config.toml
n_layer = 16
d_model = 256
n_head = 2
n_kv_head = 2
head_dim = 128
d_mlp = 1024
vocab_size = 512
activation = "tanh_gelu"
norm = "layernorm"
norm_place = "pre"
norm_eps = 1e-05
positions = "learned"
qk_norm = true
attn_scale = 0.0884
bias = "all"
tie_embeddings = true
parallel_block = false
init = "normal"
init_std_qkv = 0.0197
init_std_o = 0.00349
init_std_up = 0.0197
init_std_down = 0.00349
optimizer = "muon_variant"
lr = 0.0119
lr_mult_down = 1.5
beta1 = 0.9
lr_head = 0.00846
grad_clip = 0.5
warmup_steps = 0
schedule = "wsd"
decay_fraction = 0.928
decay_shape = "linear"
final_lr_fraction = 0.02
batch_tokens = 131072
seq_len = 128
doc_mask = true
train_tokens = 546200000
steps = 4168
dataset = "wikipedia_en"
MLP neurons of a small language model. Each row is named by its layer, matrix (down: output weights) and neuron, and shows model dimensions 48-143. Each number is 500 + 50 x the weight over its row's rms, rounded and kept within 0 to 999. Numbers have three digits each.
Before each neuron's rows, "fires before" lists the tokens most often just after its 100 highest values on Wikipedia text that the model never trained on.

fires before: "l", " St", "is", "c", "or", "re"
L7.down505:493463463442520542511464475480497439494455487485503450409422532481532472498476575482521501508441436432524552455572546466510466584482596383465482466485514499523511587481497534467502462444584467444427554494475552501462412439463534421566509474594563514491560394414520525488480520438531469486

fires before: "ation", "at", "ou", "ent", "ated", "al"
L3.down32:604566495463560498531464462451603496456454387439478454544476474532564511544508487502475508467450515501497558487472482471500481497501590545443540479474477506496527550581497570525554512515429444625390518391385466524534475504510543538492535510505407435390477496533434462536510499508414486514

fires before: "d", "ation", "al", "t", "ary"
L4.down936:489598484345532528373547621520527616477501421472490538529437470649513467542564536532603524455509551486547489543450462491503609432468403548485459495522429481456482505651481511535500439456477480521438370506485499510444495504437478550495435512472426502541522460499453489531488528570519439526

fires before: "ame", "om", "a", "ess", "id"
L5.down723:487535519496513462486466379390433511544456515514536451488438482501459417489500567530593496450462449541496432622515484500475551554593491459625510571529494465492466527523470440490515589472361415513536543531476543523420574465441440521502519516487529515504556489417523524502450458486476536457

fires before: "e", "it", "im", "r", "w", "ran"
L12.down1022:582479503518544511496433638490495522451460498470452519496483489459558588467510438464511506458534466483489647578443448542541539495579445563491486563461530572609512452385557490429488497558462432511428464466494540538465463528463472547392553478563538461529509489544501580454623529511547543470

fires before: "ter", "f", " the", " N"
L5.down551:460439412517475606409493529492556482543448566547487562537484579546535474526515550432611591459486525441464559582498417501436557454532542413470511547426587473455533588575542453469456435481420519509489450449426471429465500546414484465534521471473519401399464519506632487536578491496545514570

fires before: "t", "gh", "ts", "w", "ld", "k"
L5.down542:494441534571481470523546473564419416490511499544444479573471495446538583458426478502440508594489579521505462456545465493386508596448533452528480486483443522510530467471418460485489454550449434452604499460562444566435505544463495516491482546386512484522433475531527482556537463491453462484

fires before: "n", "al", "er", "ed", "l", "el"
L6.down749:441519448439498513630488512521385545463550425541536524505555463549526531452417465503574498456408425517484530541470479600436504463481437486549506613474536609500420501528559503542532419458506434454362438533485475435492554473500459490445521509577565488517482417450521501500462516589469486438

fires before: "n", "is", "id", "ic"
L10.down172:475636486586491513454456604501486530430422483413462480520533441437404450600521498474446454543532443515503476586442554470499534558486518528399481469552498581483483532536516508411517507572564437420473495550518582510528478529531582537532430469529567515507510498545438489480532508524477502444

fires before: "ter", " the", "d", "f", " 19", "c"
L3.down824:464466477452506491561482482492568431443493519512486496514522564583518491463423521513568549443486455498454615606487453479475467501543495531532528524505481526457422502588532488513487493416461515432619360518541469505471493544532476451578582577498478459515475400512541561526517472443507498569

fires before: "l", "ated", "al", "ation", "k"
L4.down481:521440522486547484455551474427444522412653611493594470426504582553481524485475457515470450450487542420549597458573449490555483489530516561518554503541482500428516527520468484592539522512395592396464386519513476576504570459584459383511534503498547527495524566479531511516512509475501435568

fires before: "t", "or", "ort", "d", "k", "f"
L6.down243:511539528539497551502465500609670369455588464460505522499444498441494535409430481559545437485573518435523443553540519504477444481552529555554513554413465516517482501481552383564556448504529465440546506501542501467513472542456481496554545534492418559525445421463427589538529427546490522532

fires before: "\n", " The", " H", " A", " In"
L5.down729:474539487462528581538442489481451424536428389501498546547515473497411438460464570484541545504475544537509567521399609554569527406458534504547516489453570488556533548496555511530493383525620566527427448444485442460514449540504512503509509508583443534499453459520560487484547430429493548545

fires before: "on", "p", "n", "e", "am", "t"
L3.down872:629588485543531465474509512433527550576488547538479592464577531542441417547513395427618493515574536497544449546466554539505395515476513554533472484564508490563507522530542413659512542520408609478474490463520458517492459566577426587573497493383529522483596499516456535530442511508486471527

fires before: "ic", "y", "og", "z", "es", "is"
L3.down817:458511503480411562477525497546491550447498613506584492497581485433550456555449476467571466497438525511496540537471542470523550498522511488458519641491544662470435544364449420492442431504546523495513537473424428498496611507480490517549468505539498581448565529469502459510400507523529422479

fires before: "ing", "er", "i", "or", "ce", "ic"
L7.down160:462495517465466500566381449517432525599527536477528487455525393476507547441595488506441519540466552477550523480524529577471482548522527506552461501528478523441502526498501437556529456466498522443524503505542455527559570579539504557485510512469518504556535429382389541438539486541465559524

fires before: " the", ",", " that", " he", " in"
L8.down942:382463564494530517593481454475556448472426479482528547527529445432478547544499406445345485529441466454491454565566523503512459510534571477479582549523524407499466513500544463564523429503593541453482443465509597484482498556546415539483582519569467449450546539549582403514481459492421468626

fires before: "h", "t", "p", "r", "ter", "c"
L7.down937:503487564508404499492451558473505529487466433476530567546521594536555536489545449474555485536491504486543543603460514550365485484570525507530531506516497397491530469603483530494497497480569491524570454594453430452483481516416438460466578412542621557588522473482542605450436507455485452575

fires before: "n", "ers", "ed", "re", "ation", "e"
L3.down217:503538504570534398584535438522445543499464482471498504513466461533455450443453550519670530540482493500493468490568468516569478407483488507598498481398558474567496513442549380574451555505479582505500560591553331449386511428497517567547602525492484480510568586465518496516497529529495555493

fires before: "un", "at", "b", "and", "or", "on"
L4.down905:540461517537472564555605448467441510493568463426612508475413463515434477438511481519585455482494461414470550559508475476506441527504531538450578552476468515497367483463524468579495527470579389573395444529527483434577586535508479594545598439535494522395511532525479526502470450611427527494

fires before: "9", "8", "7", "5", "0", "3"
L4.down116:433536600542534354493393518510600590507469458483583532349498549506514460486527525506528532515480521478391525570536461477498464480488525498542565542532531485494489642549478407481477560528543576501539572487525510469439430554408503484523482565491557523534501520486473472526552536434457469507

fires before: "\n", " ", " 1", " and"
L7.down611:360448414458541481466499608497462481434550501441458533400502488463514415412559452445471548490588502462518504448480418514478434430533420473532470529524508501567500536537532507545613471459491451427560477660434601518552524479440492470624429466469466543571547546494405493569483558480426471503

fires before: "p", "t", "s", "gh", "on", "d"
L3.down507:604582554538514567527589387550498464480492448501479502433472433539540504502500542482552538435466499429435500618400509569502486586511412531513528578516490489600571495488494491516474541510553410419543536531513373509422532558485497528467450478436516477445435533559433377549502489501501513505

fires before: "ember", "l", "is", "ess", "id", "er"
L5.down276:424469544474586524537560398376438464423521516478535459523472522463518482461381467523537460445482512493447527548527446455518508544504507499603560559548544514612458507583450416428569529611460444490527469553593490509507424577478434499468463506514520472477471511480479460518469384512480513487

fires before: "ian", "a", "ic", "o", "is"
L6.down821:596501471563480631475446551595544455505435463478507535470388468466533488412477535498556444488547495456557507580404488539404527395509538490526517446479480487479554508602474480628440619559596408514575470541460437507461591501492534578504477526458524571549503496468436554470438543500542410495

fires before: "en", "em", "ant", "r", "er", "w"
L6.down694:577512449545458422485430454449538423512516558387491532552373474526434491467456512461486451560565404561514575509528583494520506569552454560506528575532463575499532555491453527564552399490494428474529544551455435390549492507528600512527536446474531522544485526565467515415498506481454392559

fires before: "9", "8", "7", "5", "6", "4"
L5.down640:483554560546539482476436410480517489524455441453470520473484476496546494530443445520561632506466479489423488551433455506501582490581479479593536539561481509578532545437536514499537627533459545574465588503560592409378500499486456478502524439521419636432493410460528505501502527482510472514

fires before: "t", "p", "ver", "am", "c", "w"
L4.down297:500555523521543586550449507449527413530459439502581462433464406501514517520507403476497539563524484478454537599517471599518424483557490446511594497546452429519480482595542553520544498507497484438591507560590444529574511584470502586494555536545582592424489511487450572598529478431495429508

fires before: "e", " 19", " 2", " O", " 1", " 3"
L10.down561:509464584527513488501512514449438490387441512429470465375455546477549392459511508448535536453445546469544602448492506462538608477562450442518503522370495557525449507502504494596452426427412510535417593510503488511528546436478490523606612559470513511545554480488594458412488434573540446555

fires before: "ia", "ian", "i"
L8.down875:446543487523446526533416596481392485440456521461528559409445426492559496519512472429470494484507594404486456451528526485479510485484470438478502548557472501462579571473541507461549516484519449514570531524422474512569519532516541536535553511487532515576513564541409489497473424472499527551

fires before: "ud", "t", "s", "ce"
L3.down738:462443469546496475528475472500466470435512441517459508583532532462508514543424575413446479528514466477506510508529567562395518478435461566544407490424509553460598489546589436497489513461485515444506515578473453480477397522496471458432517566510536419525438468474499499622489449462527540584

fires before: "m", "p", "b", "e"
L8.down833:475505472562446579506545559521421583458468518617585576460527485445543487558461437443481535455498551464474546507558567529484478376537539431454427564434439465535478558441491504492499453475541508424526479443443508486521505572448486413486585554399497546510435476472483495577533545514518527479

fires before: "n", "al", "es", " ch", "ation", "s"
L3.down767:496468403572564452545581451448408611453479450497573432496569462468487488538412447518482502496449550511493493480545505477476586502467511498495424559515532445435440524433515551621501491412503543543504432609500410497540580474425479492428512470503489528473645507507511612469463568542454544488

fires before: "n", "d", "al", "e", "b"
L3.down274:477430537511479495491552505472504594522457437568518523505450561540439490446587536506541464489535457433400500524494474424396472594490458504438537464545529456526410472586447529498466499431546445562475470514572507482517490467474463516447525473485474522473496452483460430515561496489420541413

fires before: "\n", "A", "S"
L5.down320:557458575520496564462498543484449516466394447483579568500568532580507482518536515451509549441483509466460544466513510531499408392534487542443423515514611447503474590548495586509423520547503542535557563494492536376543590453562463488518482514518537422534384494477474535509547396526621519565

fires before: "p", "m", "e", "un", "ad", "b"
L10.down57:592594495596436551567555583446448476510535528531514539443452469528481555613456511450490418510523511453539577468554558521506467516529496469511425459467500486417539492521495535548568576530455532546521514487431516494411501515477465467438441522489458512420515393488492503551544533490542561452

fires before: "ud", "id", "end"
L7.down459:513606532488556568377522491512514533558544512434477540403540555479419439525481532457532603465515445562491550601542459522487546599510568459510482460439489482563522530532415533412482480554483565482469490469483549514412501474547540507552401430516563439553471583406427513495595471407565543459

fires before: "is", "r", "re", "an", "os", "on"
L8.down47:493487518468456514558622562522440517503470517479498485515577526624468453606540485437599572596510441505480394459575396429353409483484446476505536514490421462545408436460525492538546501451515495465553486455553559570554506498470482480584448457449468537541547423502447443439438461492585537461

fires before: "is", "r", "le", "l", "os"
L8.down926:489485524421489486543524547519558539443443543449504486495506436608570481508518484455620497500501526549435430592591518515433521469539524543573556482458535529474424453455442465505477473411478582445535472494507514469402521566450454487489525561587495493545509508440408550435468501461514504573

fires before: " 19", ",", "7", "6", " 201", " 18"
L4.down877:516476528515523518436569507492471575615594515497447457426390491442515513505532559535563415472464439456530438539485492502532454545509550543466520474572394538502534409567560506622481460577533592482375451582459576377502598607482438469561461482452529471477498535544443501489603524470488621526

fires before: "\n", " The", " In", " A", " ", " H"
L10.down482:404471434486529510561540518498458482462538516482439543457427482496496506484530547455541559466532525554509559502455543488351562372549489534494436465498523606510513551396508548580600459472472542524492482468450473497483487484483459488529596483533573521484504526513546589538507465443426547571

fires before: "ur", "t", "ter"
L6.down534:533436471535496325600520505489440446454506546552436472675486528509492514422545514558480420523539483508591459541539433530423550548452510462503501541479498593465472465431519573536535479555463473522553487502474561495366463395449528429542498535449461498560468431480585471474476476466451574481

fires before: "at", ".", "ated", "t", "k", "ate"
L5.down750:599369488445394431495591535596508482478474484517519510458500456583530474459474472444577373607479504511511489538477512524523562475564516497500562445460495462481414469510522438508553479515467465525504482510561399464548450533517507556496513403467586530545499477454426525564590535482456544552

fires before: "ut", "ver", "b", "p", "v"
L6.down430:450554468507584468572539380497560474501542442488438476521445526547502518549465497610523469512473513489425540598592539533508511486399538506521482538466473438535471513444474569503561390531490479483599505529537493524514516524459467589494596530566525538535476450546362511482523470475391524476

fires before: " 19", " 201", " 2", " 200", " 1", " 3"
L6.down45:530408508413492418448599531467567407629550489506491561505393511461526472468425541558575463527364540445477543557479477522555511486497466579575452497462502515586502479531458585497489552516539463574524412467433613495570471585405481500571473416410502547469511476480455463534528567473466532506

fires before: "m", "ation", "al", "ic", "n", "id"
L6.down269:548630522484632492428486500526594529532440548514562528499464524480476515518567473544522520411483503503435492479530487532595528552512525487415583506475429495481489453519466457521518519428526540463385421440415420505460583627481440474447445485522460473526502479430508416558484507453513497505

fires before: "m", "ed", ",", "p", "st", "es"
L7.down90:556476485445466556399411471551380530473482498445557587449542466448490421545565498497399492465521550457406576497472566490527441545541577482445508536465442456478403499455588507460491458562493541492555509576538566563468527606494543511534566495460431473514551532569532545490455540568510493417

fires before: "\n", ",", " |", " is"
L5.down550:455550429499441483538555545468504489571532538521480587575420454470498573448463404474516581526452478465498548591524514503544531377500478416587570541550501490466443558577491436525431497435511479556408497519528601491539520582479473432474531539534415511526484573555405438489421539586482584501

fires before: " the", " he", " s", " a", " it", " P"
L6.down778:467559371536449486589508431550543412502431383529539510477480394475568543502495570467492484488540542512525434595501466501491493448496460491587541552603487367475532550543477495519442527526602534549480517461507500513573536458621451435515546535554523534428471528476542501536506435467457482476

fires before: "\n", ",", " |", " is", "\""
L6.down57:519512383518441409500500520513397473440453438533566523537472395529465508470374504445533444464485475453474550512455490517449529469462531490497549580444537517454463508591527436542627501394451564510476569495483515512549545520522510465549539521494360481488490447486502494479481467626446521466

fires before: "s", "ing", "ive", "es", "iv"
L6.down140:532589616522465547516564501488490568499506493467422549505551497640453443529501441489441473517462493396492424505454516450498503520585436480446515514432446560492539509505498580479576556469536468507500519499536603493519534501424450463480525441539461538539540526484453514464484547449585453548

fires before: "n", "ed", "oc", "um", "em", " |"
L10.down105:524591547525503519464502483511467504505529474515563568544528481468423380494451476467527502521376477526460548563494481516399361472556402506576468504531499519466471510531433565561468503395521413474475489506456543454447491478557577480478484511602475505536533477520476586529515510478485443582

fires before: ",", "r", "ly", "ri", " I", "ic"
L3.down686:401481568455468525498433540450552461517497458519510489527519542552586501499459589469528426429481526510467521483587548558429455574344504454555506520529478514532393462405522532527551529422550536498516566537467449470536523523493502547469484549464483612504503535464566535544578535558470430501

fires before: "2", "3", "6", "4", "1", "8"
L8.down450:595442544570531438510533535516487481417525412445496518476503515499533493484499458465534444506560462576491558488523533444461551420478523481511449476434388491416519560429553541443509557490560377527485549484437536523496458431533540534575518587490522465504507483566577486471497533567504543456

fires before: "ation", "an", "at", "ate", "ar"
L12.down701:568534418461373577482478537429431512483538548446583505538441507537520587459470543457533544562572539555632530527505501530578654468530550432523562517545480570513520470454447493411596499482529475529505406453520456548527535504467479488426587337471576494490462476478478570558489484486511403458

fires before: "h", "ter", "he", "t", "on"
L3.down428:449542521453529506504454497503437485503477509525529531486506602461505516412409419389502501558534489468354411565477566563500481458473545601550489475568563524470462523476577512592497411517554491505457584555499381484556506443488516497592524516513457471602518581498529451477545444475395472411

fires before: ",", "\n", " |", ".", " of", " is"
L5.down185:503488396436479492524528508571498493492537561456542472503559382447473520519405541414486560486532472531358521540531419461435464510503438453574490544421487461471519628566483390672489488446523540465486446593531551421476537577404537547526575547463472594456432475461453439504448427606489556543

fires before: "or", "le", "ar", "l", "it", "f"
L12.down502:502531482602497494587561464454572486559512542572501515485511498580551499533435432330563513531493443518485422527409446498508507537526590526557550515579515474462490538535516476491476456544547484558441493472460540445500524541483527516510488492507510459451464619501478495554467497476519537408

fires before: " |", "9", "6", ",", "8", "5"
L7.down337:419500489407527498520397510426517529481433522496525501422526482549563526527494481439527547588458509481342495477593573524563469457526445505556498439477421580525502551536398442526508541475482442489504520525578405502492613520443484511577509513378527458435551523554509430529475510555531374521

fires before: "\n", "W", "D", "er", "The", "-"
L3.down114:536543428521533541477574497542534404509407427430480550385420416414520473557510582520572493463553422516516490482463522485516534486535424456518489444467471480527516496523397485533491615474578578565498498422440468457494520532531467410568445530475517498566435494495418472486492430525495497608

fires before: " |", "t", "2", "1"
L7.down781:526416476413453523557446486519485490463530457519512522528440507553568433539502437514490547527477509475530518467430527469505609522488472483526509523505463590419536503473557531517538552536523425500417520432492430575486502587498513506579528557504492467485515524592540544535525564412473493530

fires before: "-", "\n", "F", "The"
L10.down605:485506274507515516561473598564453428516489508565534469433538471506473466570407486398539481525438526514502488573570461497515534420487479513525539521449439428508542474621501521486511500464509499489551527358452543426419506469535476488475423548533451586515523507578538460497557482574431464546

fires before: "ic", "e", "k", "y"
L3.down895:518572515514484546497505487443468495461549609492514491487500604573496447533526460417555420476431500486584628467606465468487540462547488510487416525513488532536498584543530462494416500456479476507459461486384470517610488496513524435450521531530445552409565527510496557506457529490504525647

fires before: "ic", "el", "i", "ac", "l", "is"
L5.down1023:580540529502488543485463481516503490535515540436574467376507538478386510529464635505541428472543554482577537523629462475616437518460503465486520455464501562520572575527591513461525553484441522481579618524502447503507515459492464462532447473542467618445478451483438472507472476474548502534

fires before: "o", "k", "ro", "e", "id"
L4.down279:537447536446546454482489486425560499394436498460479501548501557461517521467483544447467428447568563488515647424589478569459359560441488492565554481527553541489533534482453553505444525570500511586464427511427507476509527398586538526549510534492589427499531577488471491503465428484495510484

fires before: "o", "e", "al", "an", "es"
L4.down448:525515500495516504414495441384598556518509489477589469430540475485496480495511527563546549561489474451553509562459427439487583505486445545395451508549451456575429488542517503498486483450469480543476438441453458494658527458473445500475450458515552547507574486472510526517468537595476386472

fires before: "re", "an", "r", "os", "ir", "is"
L12.down992:516535507489478586480545408510562535590493574495527554481426451560525482492503475532556502608590519566541471505489574530549517595519558538475486531537513506419410456518463483588471544467514441422536472549479410532557515432528482526448456439483515479457538477507485378493478544516415536461

fires before: "2", "p", "20", "\n", "1", "r"
L10.down426:558410552482530509454596504498488493565572623474617468476499459523509494422556518499485521475507594575466467435571459500491505506556461520536468471464528473415531551480510459505508551472527443459435464559479493568473504388574574567543578502447558478518581556560473482442564584449537505455

fires before: "-", "|", "\n", " "
L4.down729:495522450443492509583596530508507426498411392526516553508556508499410551495470565551521548564434512509502531502374503517559568370521480536588467549552470478483489620599448515511509466469572513448470482420481497402460524531485457423553492519505435496511442583510534462489464454440470523506

fires before: "e", "oc", "em", "g", "ad"
L4.down47:513553421515466538465471477475491502460447454503400382516542592539404503525464545498481423476406487475567597570449583459561400427481399521559514532489526508535430551500388515462531482398537490454506585532527536499412440500522533497571535523537494530472490520497530485488479519510543490573

fires before: "s", "ar", "l", "up", "an", "ame"
L12.down226:460534545556513468535426489485455475566554605523544510463445505479543507447471466554490404492506496636511488539543504505518417460514476505476552447501552439545544443500586438488499459484461456488445449541511515504505560489463512341486533524559467518471475507533542386469511508501505515512

fires before: "all", "e", "y", "h", "t"
L4.down700:517486397439531517544574572485472510514524490551461420441418600570481452504465528373475565494526476448471480524522573466494521570504516573508474487491458580502456421529557537483531427510617488427424418530521519526532472466471484557525486372522432613558491498584498597517469407399453486459

fires before: "d", "s", "or", "ed", "op", "t"
L3.down1019:456421564544505513505534530554439429466529394501480441431463537466396491543522519487457474591536451494476574403427449437410470586500458474486473442479557538424575490611480511536519513488455475473565511440520513530563488495582442436520412569513593477441418402511591425455477461586571541540

fires before: "|", "\n", "==="
L12.down462:437609499569425500545485514513550499556431470500573432556503512511549547503600458446502439552481627368453542480471457531426462366569497461483498534520454565450466488451477491579532534504520463507600610419530466407403540469596568495512493525528603419522463529486537507485536443479474444441

fires before: "al", "ive", "g", "ur", "s", "or"
L4.down965:441466412542407508479521485459526556586472543524554488427433443489460545527541588520411501568529510492568415469464548585489490456474605509432605500435458618500497457452557623457534550433466479461465452484496440501425496500511552569470526632503448489489529530516535575409574488460460490539

fires before: "st", "n", "p", "."
L10.down46:514479515417526431489488484387420539464405431642541521512487539503474518452443473452438535606506490557538577496562520428577429477562401580430486500480496477544528606433513533637481422529487568479501544478542485495451464474483436577565526433458403502499497592608449537511484511538610455503

fires before: "o", "en", "in", "e", "an", "ic"
L4.down39:577472494468473492522547443405499589561507551517548534504431393502480429565536494484469357519455503473458564433514487525514497517490483519435486583539418572512501512499439460503495418495599487491493456485543521534525513539497529473507497438525399556476491509460557507506530486523536517551

fires before: ",", "st", " the", "ag", "all", " a"
L8.down1010:519534446372466507534457449492527457495449471590570519524443361594465596510613574422502518477533553491487541497445570471532500425463509516491402485565494523512543538549449448546476471523562540508418406557527441552518520549514476413577465512506521512523433423601530492461465501514604488526

fires before: "al", "\n", "ed", "s"
L7.down179:567542456502492583458524432425463477462519510531515453547515488524498531512566490466448461458409500511545453462548412560434568492558472531485439522516520456534546532529525505606442514487439487518559489534450564491500516444475542476519520455508483349607553510560477626437454599608540423520

fires before: "ic", "is", "s", "y", "u", "b"
L3.down559:440523577460521466590504485572522489491490530467608467461502528510488545502518448581594392513518450505533589452463455474514525459526503504444435563524496555505485520478498488415514487541510452506420570505489525497620560515511495560512419498541415537430539451531452446478474451457539545529

fires before: "al", "e", "ed", "ion", "m", "t"
L6.down866:466440480415397483575455453439484582359472470529576581473522421602578518502465464440543488546518504512462559581523499512466445497531440482467579641507520479463477457456484457457526597518458513490458478449519456449501544465459470460405444466518521496491398534451536511459532477490563457557

fires before: "y", "ies", "i", "ic", " t"
L7.down650:525423467532520561446581536494357481428496558496525582553555562409521477508592461497446534508445593490444467519441561378555482391465464517416475496504495606505413525527423486481461460508483518420399495480562521577549516470512426505609443499543558471433531466439526509538445471515456544568

fires before: "\n", "end", " 2"
L10.down72:463514527546508495542594535517503522488500396378508527576502534408479387448465494452540557506421506515536487440460555507547515504419513457541593478495508573516433463525529583475494479360517575570490497509483537458541516504524472529523496549511500517434522555479498518476522554500538438559

fires before: "al", "ation", "ary", "ated", "he", " was"
L8.down870:510464471451525463401528544430530488531534474523479485494536460521525506492509497505506476484545518516468560516481516581542437552466424538458537512534574611446488548547487633528454488547446550575463414564511409514495472517575539483514504512483533484563523604546552468537512541489561474544

fires before: "ed", "e", "s", "r", "end", "y"
L3.down232:478554462458546504465524564444515506425589532466454408535483524446468545503507545404482479432455552506473556530483483516504522489606506548523384510523431496551471498551446582490453506425427497516467527511538623429566478479414513474470500517497437470426470456573548462466523484481436536506

fires before: "ia", "ian", "i", "ill", "ic"
L7.down402:557470505528470555490425523393455508524520595469579539486448601438563467459560527553628446431545439469457475513418502521511550437447513489515421525508399477471487578584440594499537555445577537458491546510562480480483558486456557563498488543457545506534451535474498524520360466453530493508

fires before: "e", "y", "her", "ing", "o", "u"
L5.down549:572431490466450507437512517560548533612464526485508536628420477533532496474472521471494420594502563464492599495615539466444403525512478522459394443526497527540444440517483451451546573538533511461373541533473464461523473467604527499444423513402538499538458492561454468430448480513530487451

fires before: "\n", ",", " the", " he"
L8.down902:481464425381516589530495499474468462448552483454528562406491523393549536522539523459461600496496441502507476555394501492436494465510551557495523544573588454414452489600479372587584572575537470499440595483582463493497498534508426441507459519538556576470431510539526543529546449548437538514

fires before: "\n", " A", " H", " In", " The", " S"
L6.down175:515500395434499520493502564491506401494647488488523521510559459536449493418409567581496581516491523562565457499494526529545544444513465425512479462466492486584594499407492506481547381494538437569482454508510542455460570436439485554504503451650471470529548547457525584485502483516494436560

fires before: "ia", "ic", " L", " D", " C", " I"
L6.down309:522547583490519521435461509448458507452474566529475531523458514425532463461538471527512584432445496357607557505408534547580525489519550455432511494489449488458414549520424571466547556420437403554417404538620507512534504500471548494602435463495481484491502443496487485525474544421474583495

fires before: "re", "y", "n", "d", "al", "s"
L3.down814:565488451488519540528576481549526641531537453599481555484471518573484549576548447504461513565567564494438490492569472471453396455502527479450563525512467497535501478540490538555573620508447465571466489476522439537462467420525535427439556489476528408531519547564571497386436534542407586388

fires before: "an", "a", "o", ",", " |"
L10.down771:539554453493524524493497440492560421518567465434559428474443432508454437502449570530571417382466491464502515489458485556476495397487578509560492588590477530472533598455466552593514559429501469500467541516487500463466625485518472469503465510532565378477555497478449458498482492505483493480

fires before: "u", "an", "un", "ec", "ar", "p"
L12.down644:434458507471415529493469559475527523497585461495565483477455342499592481531633457541560429571442545523447428540454477567497501432496613515632520487601410485495492472428428528487495507499523519559428383454513530511526556537516537487437431442475489504584522523454470588550565516516559467539

fires before: "o", "an", "ar", "it", "h"
L3.down624:583441458481574540544468513478498551528492473485572489473567533493524506509549510386523385510461570486508452495378561540465550421496511448599561543490329477387567435473478532541447558479483494493417509486427593491436543503492513508496428477476539396500548613515461628593530518538569506494

fires before: "u", "re", "al", "en", "t", "ce"
L3.down487:595516524563458565559558515491516481566524466527507563452396515566459504522413530424575563529467422492443533489635525468449443470499541504563523507443567581488526468489520534503496567568490448519514480416483516460465510489482490558582513633552480420579425403569538562460439371498508510500

fires before: "h", "t", "en", "er"
L8.down548:477452493449572511522477487477494562485481520486519515510467422475476478435407505412440531505527426561544563547411582639539548587508433484530492577478426520542567539370476474463490442503512520470533462536533449558499542568553500493535540512514459473392442444501542591403475572407464519516

fires before: "e", "o", "il"
L5.down78:492484561462435496529556477499530546450410469522537537462448530479514503438508479438486503433563524510468418480533481519471576478521490477467535517560539522513456519472470472445484574489457470510491543479554637389540414468459458505435407426479542556456466463526493489485562442487525447415